{"num_attention_heads": 2, "head_dim": 64, "intermediate_size": 576, "norm_place": "pre", "rope_theta": 100000.0, "rope_fraction": 0.25, "attn_scale": 0.125, "init_std_qkv": 0.0342, "init_std_up": 0.0342, "beta1": 0.9, "batch_tokens": 16384, "max_steps": 14240}
MLP neurons of a small language model. Each row is named by its layer, matrix (up: input weights) and neuron, and shows model dimensions 64-191. Each number is 128 + 32 x the weight over its row's rms, rounded and kept within 0 to 255.
After each neuron's rows, "fires in" lists the words (lower case) most often at its 100 highest values on Wikipedia text that the model never trained on.

L5.up341 [167 141 138 158  67 121 202 108 117 113 158  77 194 130 113 144 122 135 134 159  96 119 152 161 177 137 102 114 145 139 173 168 135 105 207 107 125 112 157  84  96 170 172 117 147 128  62 123 110 127  32 129  85 152 162 132 153 182 110  94 166  89 131 132  87 122 131 152 133 185 134 124  98 114  81 150 151 140 124  60  73 126 127 124 138 108 150 102 152 131 132 115 115 180 120 112  86 170 168 142 166 100 108 130 102 140 126 148 163 109 198 101 128 104 115 148  89  61  77 142 145 171  72 132 133  95 203 106]
fires in: "second", "first", "next", "third", "same", "sixth"

L2.up26 [140  79 143 219 142 119 145  89 116 106 159 108 135  90 170  78 103 159 135 151  99 152 110  72 152 127 109  61  98 131 124 150 112  96 148 119 125 134  96 108  95 176 117 112 151 135 150 110 131 143 144  80 154 186 121 106 133 109 114 115 130 161  85 132 134 163 155 111 149 133  76 119 111 133 111 145 135 169 110 158 147 162 130 123 145 128 134 120  81 144 167  94 140 190 151 123 187 149 121 181 121 186 157 152 172 180 178 136 157 166 120 203  71 137  94  90  73 122  72 100  80 138 156  81  79 194 131  81]
fires in: "in", "of", "took", "into", "number", "country"

L2.up366 [169 148 163 150  99 108 120 147 125  78 123 137 114 106  96  99  97 175 110  61 104 195 147 160 180 178 144 148  96  85  97 109 105 160 115 148 123  96 203 135 149 145  85 142 125 142 111 163 155 164 131 103 128 138  99  78 138 123  56 180 122 110  80 156 105 123 105 159 178 137  77  87 204  91  82 121 109 115 111 110  69 141 110 135 157 135 176 122 189 117 149 109 105  99 113 147 122 118 163 128 133 131 138 133 160 124 183  87 138 138 176 125 117 194 101 151 102 143 120  62 137 106 101  97 131 123  80 141]
fires in: "his", "her"

L2.up542 [193 180 150 136  83 172 130 150 129 191 118 175 165 143 135 138 108  76 117 133 188 157 129 141 140 114  85 148 127  98 140 152 118  66  86 132 158  54 142  98 177 165 109 103  99 126 136 137  92 113  98 108 102  93 144  98 185 186 133 129  66 110 122 143 101  71 113 136 132 110 116  89 188 118 150 126 186 168 125  85  78 174 130 117 149 144 175 163 129 121 154 144 166 148 148 135 122  90  96 162  35 128 172 110  99 109 164 153 115  91 171 106 150 190 159 136 159 157 100 131 145 139 150  79 101  92 198 111]
fires in: "at", "attended"

L8.up229 [169 176 136 123 129 176 168 125 148 120  89 122  98  21 142  93  84 102 114 157 182  91  74 128 158  85 147 117 122  93 159 159 112 101 123 175 144 128 133 116  95 120 122 125  66 114 128  68  56 132 209 116 163 137 196 131 158  93 127  84 117 154 122 106 124 146  84 110 135 115 170 129 145 146  63 162 131  68  96 134 110 125 175  79 171  84  92  81 116 128 149 164 179 121 117 132 161 160 153 150 145 147  87 137 136 152 130 185  90 121 128 162 145 124 174 103 162  89 112 132 116 108 103  77 180 159 148 156]
fires in: "who", "and", "is", "has"

L12.up376 [175  78 155 146 140  97 113 114 113 123 137 187 134 142 165 133 114 185 140 105  95 135 148  62 164 130  82 148 111  74 140  86 137 102 129 141 123 121 138 160 129 112 202 129 120 145 176 112 105 113 115  96 165 148 101 162 193 136 131 125 212 136 127 120 202 128  88 144 118 167 117 106 154 135 148  94 156  75 130  90 135 171  63 105 128 100 141  85 134 134  53 155 130 101 155 140 146 127 200 117 147  97 164 184  91  62 123 175 126 136 167  86 132 173 119 117 120 138 114  86 214 133 117 144 146 130 123 165]
fires in: "in", "of"

L2.up357 [138 153 153  75 119 145 128  98 126 145 164 100 168  80 115 170 177 128 183 138 164 179 135 121 171 131 133 126 136 103  87 117 115  99  59 146  95 152 134 110  91 135 143 139 137 147 116  92 147  85 122 117 136 131 169 107 138 123 132 110 137 160 155 152 172 114 149 121  89 137 145  97  97  80  77 186 142 130 140 117 129 100 138 121 137  96  96 161 150 163 194  69 136  30 113 131 150 134 101 127 154 129 121  78 128  72  50 168 150 177  95 121 117 147  73 118 156 100 119 152 124 165  84 123 144  99 159 110]
fires in: "its", "their", "american", "french", "early", "same"

L5.up193 [103 157 162 121 178 173 101 119 140  94 153 172 118  82 124 144 163 130  97 162 132  56 110  99 132 179 132 100 112 127 161 143 148 121 158 163 161 148 142 154 142 101  65 134 111 132 155 161 101 134  92 181 108  80 188 154 122 181 109 146 122 153 168 214 184 128  70 167  70 146 157 159 170  89 157 112 163 139 127 103 108  89 127  88 129 120 101 150 122 139 107 127 102 143 114 188  97  93 137 145 136 156 169 114 117  78 120 105  93  84 109 116 112 165 102  92 163 146 101  86 114  88 156 121  99 101 155  98]
fires in: "not", "should", "cannot", "must", "to", "t"

L2.up530 [127 156 187 151 155 100 101 118 113 187 158  98 116 136 137 110 185 101 171 190 114 148 111 109 161 140 176 117 173 126 113 129 106  89 146 137 127 100 100  94 129 142  46 182 113  96 123 130 197 186 125 131 125 149 124  65 143  94 108 148  84 108 144 113 162 194 102 155 161 115 145 104 110 176 100  84 141 137 140 128 172  97 184 103 156 170 161 165 133 226 107 111 139 107 195 124 119 110 176  45 147 179 141 114 123  83 115  72 162 143  96 130 152 130 112  83 120 128  97 102 135 108 130 133 155 161 178 123]
fires in: "3", "third"

L12.up557 [153  94 123 169 110 129 156 134  73  77 149 139 147 115 136  84 111  99 128 101  96 146 108 139  98 117 150  80 180 166 142  68  89 169 119 123 103 108 138  99 129  82 143 161 106 119 117  86  56 211 152 100  78  79 115 158  88 132 145 114 132 181 113  97 176 153  70 115 109 123  72  93 111 147 137 140 173 164 195 187 123 145 165  60  98  81 139 111 129 197 142 164  95 152 149 125 154  92 129 174 138 119 132  93 143 137 194 123  88 114 111 117  88 139 149 118 127  76 112 194 117 136 134 107 109 135 129  96]
fires in: "is", "are", "must"

L2.up548 [121 185 125  82 122  83 135 108  55 136 123 102 118 132 131 127  99 128 132 131 159  99 130 131 175 144 118 146 108  66 104 130 142 114 131 140 159 115 121 103 112  95 161 134 133 126  92 170 153  65  81 118 113 165 146  78  99 113 132 164 120  38 170 120 113 151 124 127 167 136 151 130 100 110 116  95 119 141 193 216 145 127 131  83 150 175 111  69 108 103 158 115 110 158  91 141 101 115 108 181 137 136 145 195  72 182 144 104 145 135 115 125 147 158 167  85 195 121 109  73 102 117  58  95 155  81 128 114]
fires in: "of", "virginia"

L11.up83 [134 126 110 164 142  87 156 103 128 106 113 139 162 127  89 123 128  79  64  81 121  46 144  90 126 178 115 114  81 127  83 159  93 103 154 159 130 153 149 166 143 114 101 131  63 130 142 118 148 158 101 121 146 130 133 173 112  92 104 104 134 107 139 169 153 172 126 135 157  86  82 123 111 151  79 103 111 117 140  82 144  89 104 126 151 129 182 118 129 143 140 129 144 119 152 137 132 119  90  79 163 150 105 114 106  92  76 157 124 144 134  70 142 148 151 129  73 167 144 230 113  85  78 182 159 110 151 185]
fires in: "after", "by", "on", "incumbent", "since", "during"

L13.up66 [ 76  76 173 172 111 166  86  99 118 137  91  49 109 171  86 106 145  44 169 102 117 124 138 177 159  84 143  77 145 133 148 123 124 168 154 114 106  74  78 113 109  98 157 113 115 115 123 164  77  78  83 148 155  96 131 129 153 134 106  91 127 118 102 149 169 138 126 137 118  94 124 161  94 116 180 141 128  96 108 186 122 133 155 135 130 138 134 124 132 141  38 133 124 162 136 158 112 169 145 132 157  99  82 129 106 152 165 120 117 159 125 143 183  85  82 131 159 109 178  68 112 182 118 205 126 115 124 193]
fires in: "an", "society", "any", "physics", "typically"

L2.up407 [129 159  93 145  86  95 135 118 122 148 176 149 138 143 210 160 109 134  84  73 130 138  95 131 130 126 118 122 147 165 163 135 157  99  95 199 150  92 162 107 136 162 140 124  96 114 108  73 126 120 154 198 150 102 111  70 153 161  96 126 198 122 201 153 103 109 143 100 121 158  92 142 111 157 133 116 144  97 140 102 110 103 113  99 128 157 219 153 174 161 157 165 122 119 118 148 120 154  34 119 123 116 142 138  90 143 142 127  79 179 101 106 111  75 115 141 125 193 140 103 146 154  96 118 113  65 125 159]
fires in: "this", "it"

L11.up3 [183 113 106 136  83  97  74 149 112 128 136 164 112 127 111 135 151 119 138 106 102 182 107 142 161 156 171 183  86 143 171 125 137 126 119 135 131 169 158 195 176 160 126 154  81 190 150  98  97 149  99 163 150 117 140 127 158 157 138 111 113 105  65  64 159  90  83 127  97 131 142 115 141 117 124 152 126 116  47  91  91 135 144 132 145 142 138 164  49 121 117 126 124 218 186 165 107 114 107 156 132 100  84  75  52  85 168 115 130 133 106 115 150 147 116 103  54  96 165 140 118 135 153 144 127 135  76 119]
fires in: "she", "her", "you"

L2.up53 [116 108  91 100 112 125 108  97  65 162  53  94 100 170 148 103 127 200 146  72 141 133 143 142 107 147 145 167 169 105 192  87 100 136 102 113 130 191 156 141 107  87  82 157 117 172 105 196 168 109 119 105  87 149 115 106 131 111 186 116  91 183 132 207 142 122 145 122 159  97 169 116 144 104 103 111 144 145  94  97 150  81 156  88 133 147 100 114 165  72 182 116 171  89 120 145 148 148 126  87 126 161 141 138 113 134 100 130 114 134  96 130 166  86 125 142 117 148  82  92  94 156 146 147 143 106 186 103]
fires in: "of", "mi", "with", "ex"

L4.up288 [109 156 149 114 162 146 155 138 160 161 100 153 171 136 129  76 146 131 151 147 120 165  77 129 135 149 154 142  95  89 118 159  92 169  91 129 117 118 113  73  73 122 130 152 168 169 188 127 133 160  91  89 187 176 162 139 115 153 111 179 144 134  92  88 100 102 141  91  49 132  99 157 149 126  85 155 122 130 172  95 134  92  88 137 178 129 123 134  60 150  98 127 162 109 106 166 181 157 168  50  74 131 119 156 240 122 135 172  81 114 140 166  54 113 117 121  84 129 132 123 123 108  75 129 118 131 170 133]
fires in: "as", "angeles", "despite", "speed", "consisting"

L13.up161 [ 99 172 198  98 151 152 123 133 120 182 146 139  51 178  85 146 190 130 175 129 182  95 194 138 163 141 133 148 138 132 162  88 149 148 136 114 113 140 131  61 152  81  80 112 121 112 157 185 136 126 117  90 180 144 134 186 146  90 128 148 107  85 143  78 105 128 109 113 108 160 140  85 112 140  95 178 149 107 134  95 125 139 142 148  88 131 134 110  74 131 191 145 144 127 155 110 138 105 166  94  92 128 124  82 159 101 154  88 182 129 125 146 131 166 144 127 155 113  38 155 130 110  88 144 162 145 112 134]
fires in: "1", "0", "3", "6", "2"

L11.up392 [100 107 143 145 168 122 169  46  59 141  85  92 184 171 108 111 107 168 120 120 157 127 125 130 123 129  85  56  85 113 133 123 119 106 151 131  64 166 136 130 138 153 114 122 147  38 148 132 152 112 130  55 177 129 138 118 152 155 115 133  91 133 129 114 173  70 173 164  90 109 104 122  81 139  89  89 114 116 140 100 145  94 151 133 126 161 135 194  98 168 138  97 105 185 126 120 116 128 168 123 158 141 173  94  89 103 137 142 115 150 223  87 105 122 104 144 123 164 134 178 144  84 136 155 148 155 146 157]
fires in: "in", "by", "between"

L2.up493 [ 73 148 165 121 155 143 133  55 115 173  96 122  90 126 102 136 123 153  91 129 131 117  93 148 118 159 141 193 174 129 160 122 154 148  74 171 197 105 153 104 161 112 201 135 146 100 108  89 170 149 120 124 163  64  98  67 145 109 111 104  99 129 150 162  52 121 162 116 106 132 173 129  93 158 126 149 105 159 180 143 139 142 145  98 144 167 202  89 109 143 155 107 149 125 145 153 170 105  63 136  96  93  83  87 119 147 133 116 145 120 108 137 150  60 186 105 103 117 172 116  93 172 106  65 159  92 141 109]
fires in: "station", "record", "for", "medal", "picture", "electric"

L2.up353 [ 98  93 132 169 142 127 168 163 150 135 123 127 190 111  99 155 104 109 107 193 118 155 173 153 125 187  83 146 146 118 122  95  75 120 135 151  86 148 147 106 150 120 145 144  95 107 120 162 120  97 124  69 172 174 157 106 120 171 142 102 105 165 157  59 138 103 157 137  72  66  58 139 150  87 101  87 122 157 145 101 137 141 158 140 112 164  92 142 185 106 151 130 125 166 162 125 137 145  85 140  48 131 116 110 165 147 178 109 112 137 168 108 146  64  90 160 119 140  94  93 135  77 207 115 152 124 126 155]
fires in: "his", "work", "arts"

L9.up405 [141 127  92 150 105 123 134 148 137  87  53 106 143 102 155 126 107 132 108 134  68 148  60 138  99 203 124  87 123 156 101 113  75 124 115  88 124 114 166 105 131  73 149 133 129 125  93 139 130 129  91 171  84 126 144  85 137 207 119 104 112 115 156 138 143 154 100  57  91 140 132 134  73 115 146 126 116 120 159 205  83  95  78 128 149 156  92 102  85 126 133 162 105 168 115 122 129  92 162 117 186 125 138  82 162 145 140 182 153 165 118  99 108 122 138  95 190  74 139 127 156 101 113 135 146 165 187 158]
fires in: "to", "before", "cannot", "must", "t"

L5.up287 [125 192 197  53  45 182 151  91 126 129  80 129 117 116 122 105 112 135 129 124 138 166 157 175 132 120 117 114  96  68  36 113 113  68 169 144 179  90 157 123 106  99 134 132 150 122 161 127 115 153 132 121 125 136 140 182 119 158 166  79  72 122 115 154  74 145 105  69 103 140 118 155 112 137 100 115 110 101 131  81  99 122  91 148 205 135  80 123 150 143 152 125  84 102 141 157 176 123 170 154 199  78  94  88 118 122 111 130 109 126 149  82 169 149 128 154 116 122 108 105 142 165 112 152 141 149 181 116]
fires in: "died", "foreign", "direction", "reduce", "agreement"

L13.up422 [ 81 149 117 159 158 148  93 127 143 129 114 152 132 144 151 147 191 117 110 157 139 110 114 172 139 160 154 103 135  79  63 128 112  99 104 108 198 113 127 185 133 170 149  98  84  41 116 142 100 109 192 108 128 123 129 133 140  86 145 144 152 165 152 132 138 181  64 173 196  92  94 102 125  98  94 124 182  85 116 102 119  82 102 125 153  63 169 163  75 149  91 140 107 175 109 145 131 138  88 189 178 111 143 148 103 128 115 131 120 165 121 138 145  67 133 112 115 101 133 201 130 144 179 181 121 149 160 159]
fires in: "an", "any", "anti", "annual"

L2.up259 [ 89 150 121 112 130 205 110 116 100 147 112 149 118 128 177 141  93  95 137 141  97  75 119 134 205  88 161 102 147 116 162 106 147 127 106 170  88  94 111 116 123 149  77 162 130 127  85  93 144 172 144 190 125 128 100  86 146  92 131 183 121 135  42  92  84 127 126 141 106 138  89 176  72  71 132 143 145  73 149 190 130 146 170 109 215 122 154 137  90  95 160 128 129 128 160 129  84 183 159 136  65 100 155  99 136 123 144  77 148  94 107 120 109  97 121 140  77 134  89 140  76  89 112 121 108 127 138 150]
fires in: "made", "also", "is", "statistics", "died", "discus"

L2.up428 [150 136 133 155 164 174 166 162  64 159 104  47 132 110 141 126 131 129  55 119 143 132 174  74  97 143 108  97 157 119 129 152 156 100 107 107 156 111 133 140 123 205  85 144 176 162 151 138 112 157 118 134 179 136 154 129 163 171 206  92 119  94 144 123 123 150 158 135 102 109 118 124 128 114  91 155 113 121 108  79 120  76 120 124  34 155  94  90 125 134 128 112 158 132 146  95 120  97 199 163 119 134 197 158 144 133 116 172 162 110 122 119 162  88  75 122 146  93 124 124 156 123  92  95 141 155 208 112]
fires in: "as", "at", "of", "being", "including", "with"

L9.up267 [ 60 182 101  88 122 180 152 155  68  70  79 103 140 102 148 127 112 121 103 109  72 116  94 173 137 145 118 146  64 118 112 157 106  72 165 172  71 137  85 112 134 142 133 108 113 150 165 107 147 118 135 110 117  75 125 115  93 181 118 144 105 148 152 201 133 114 119 104  67 170 169 139  90 123  70 158 134 121 106 110 153 211 131 118 119 139 109 152 180 185 133  99 120 132 111 130 128 137 154 168 106 166 141 113  98 206  59 160 129 119 148 107 159 144 117 175 103 114 140  92 149 197  83 108 114 129 100 114]
fires in: "station", "railway", "located", "line", "fire", "floor"

L5.up5 [114 140 132 122  95 199 178 102 108 109 171 173  93 123 174 167 121 103 171 191 114 144 132 199 183  99 137 180 133  92  94 139 123 146  83 171 143 142 156 104 134 123 120 132  77 127 149 103 151  93 125 115 170 141 151 172 175  96 124 102 150 120 103 151 114 179 107  93  45 149 161 135 172  91 152  77 120 128 145 127 156 131 158 124 128  76 143 137 104 108 135 147  74 155 138 138 153 114 122 136 113 156 170 120  89  79 138 114  91 151 108 109 120 129 117 175 143 172  87  82  97  76 136 139 130  97 104 154]
fires in: "the", "his", "he", "they", "there", "whose"

L13.up4 [118  97  81 183 112 145 194  68 148 134 122 160 178  93 125 119 135  95 100 115  81 140 121 106 161 149 160 107 138 119 161 175 145 115 130 176 161 137 122 172 127  94 100 178 101 198 162 185  64 127 127  85 106 156 166 171 101 119 126  91  95 146 126 107 162 137 105 161 116 170 145 209 145 120 128 166 121 140 105 151  99  92 194  87 154 122 135 154 102 179  87 152  60 139 133 156  97  94 111 172 137 132 127 171  88 140 154 152 107  74  90  80 130  89 209 112 131 127 154  77 125 111 126 132 145 105 100 109]
fires in: "not", "can", "cannot", "written"

L2.up135 [ 95 138 102 121 174 120  77  84 118 135  87 152 112  98 182 135 103 121 133 108 167 114  64  99 118 162  99 184 127 108 102 142 145  89 133 123 143 121 138 117 148 100 130 105  62 116 118 158 136 194 124 100  95 154  93 104 187 144 125 123 103 133 131 122 122  90 189 161 103 183  99 116 152  88 135 180 105  88 149 114 114 146 148  97 102 122 162 148 180  95 142  97 155 147 152 123 148 159 179 156  80 141 152 184 186 126 186 150 150 125 153  79 101 104 152 115 106 121 119 119 123  73  81 120 144 129 141 164]
fires in: "by", "total", "as", "of", "hold"

L13.up360 [133 178 144  84 105  79  54  71 134 122 165 168 116 108 175 192 137 140 113 158 106 107  95 114 145 126 149 119 168 163 131 172  61  94 144 125 125 104 194 103 128 112 124 131 165 168 168 104  75 111 127 152  92 152  75 176 104 148 144  83 155  88 145 134  46 110  86  82 136 112 195 122 112 114 107  82 145 166 150 174 160 138 190 129 164 102 110 146 108 147 114 126 215 120 136 124  99 117 152 154 193 133 133  60 114 132 138 139  87 127 135 141 124 122 146 127  93 122 138 139 133  97 116 156  83 114  60 182]
fires in: "who", "he", "whom"

L2.up198 [192 175  64  64 138 118 145 166 161 134 144 157 131 121  76  83  93 190 196  99  84 162 153 162 137 138  98 173 150 187 184 125 155 104 123 150 153 107 112 111 123 132 107  98  32 105 117 111  92 110 129 130  99 139 156 126 119  93 173 189 138 115 187 136 137 129 131 157 149 121 171 109 121 114 144 159 133 142 148 120  86 161  98 148  98 118  92 149 163 155 144 142   9 133 117 183 139  82  64 109 144 162 137 117  98 158 168  88 111 134  64 137 116 172  72 166 124 136 111 140 143 155 139 119 114 101  81 142]
fires in: "that", "all", "of", "these", "most"

L2.up469 [171 108 162 154 155 110 122  88 154 151 170  73 126 136 123 124  95  83 155 147 145 113 143 139 134 161  60 138 120 141 169 123 121 130 124 113 125 128 122 173 132 133 160  83 108  80 135 140  89 170 123  96  93 160 145 140  92 129 109 190 140 143  94 215 132 133  74 148 144 158 108 136 146 124 148 120  93 129  86 119 108  86  88 129 135 135 161  47  95 112 112  95 111 141 118 127 167 163 144 175 121 156 105 107 127 170 157 115 117 186  51 156  91  82 177 127 132 105 165  73 145 146 166 106 152 149 174 102]
fires in: "one", "of", "first", "second", "two"

L2.up297 [145 128 101 160 160 170 125 152 121 152  88 128 119 143 115 161  15  74 141  67  80 153 158 156 123 104  84 167 117  71 160  93 185 156 137 117 192 152  87 146 169 113 116 157 117  59 132 125 156 135  97 115  88 119 136 167 168 107 185 137 148 127 126 143 138 125 105 126 129 181  73 132 151 109 102 135 118  81 136 124 116 110  96 143 118 115 115 119 111 190 158 121 139 173 126  74 156 155 134 128  70 135 166 224  90 144 158 121  99 147 100 148  56 105 104  80 156 108 153 165 103 120 117 199 138 126 171 140]
fires in: "other", "all", "both", "others"

L2.up267 [154 166  78 158 109 100 183  61  80 132 145 107  77 151  84 175 139  60  62 132 128 108 110 154 145 156 148  67 137  81 101 143  61 126 124  91 152 117 107 138  56 117 107 123 113 139 143 179 106 151  93 159 140 113 102 120 137 136 128 114 159 105 104 171 229 107 156 137 119 149  52 148 169 169  69  81 113 155 109 157  98  86 122  99  98 183 179  87 164  62 154 120  97 119  99 100 155 121 102 164 140 137  86  96 164 156 117  78 139 209 126 131 142 116  92 114 130 106 135  43 122 165 140 197 150 105 115  71]
fires in: "as", "university", "james"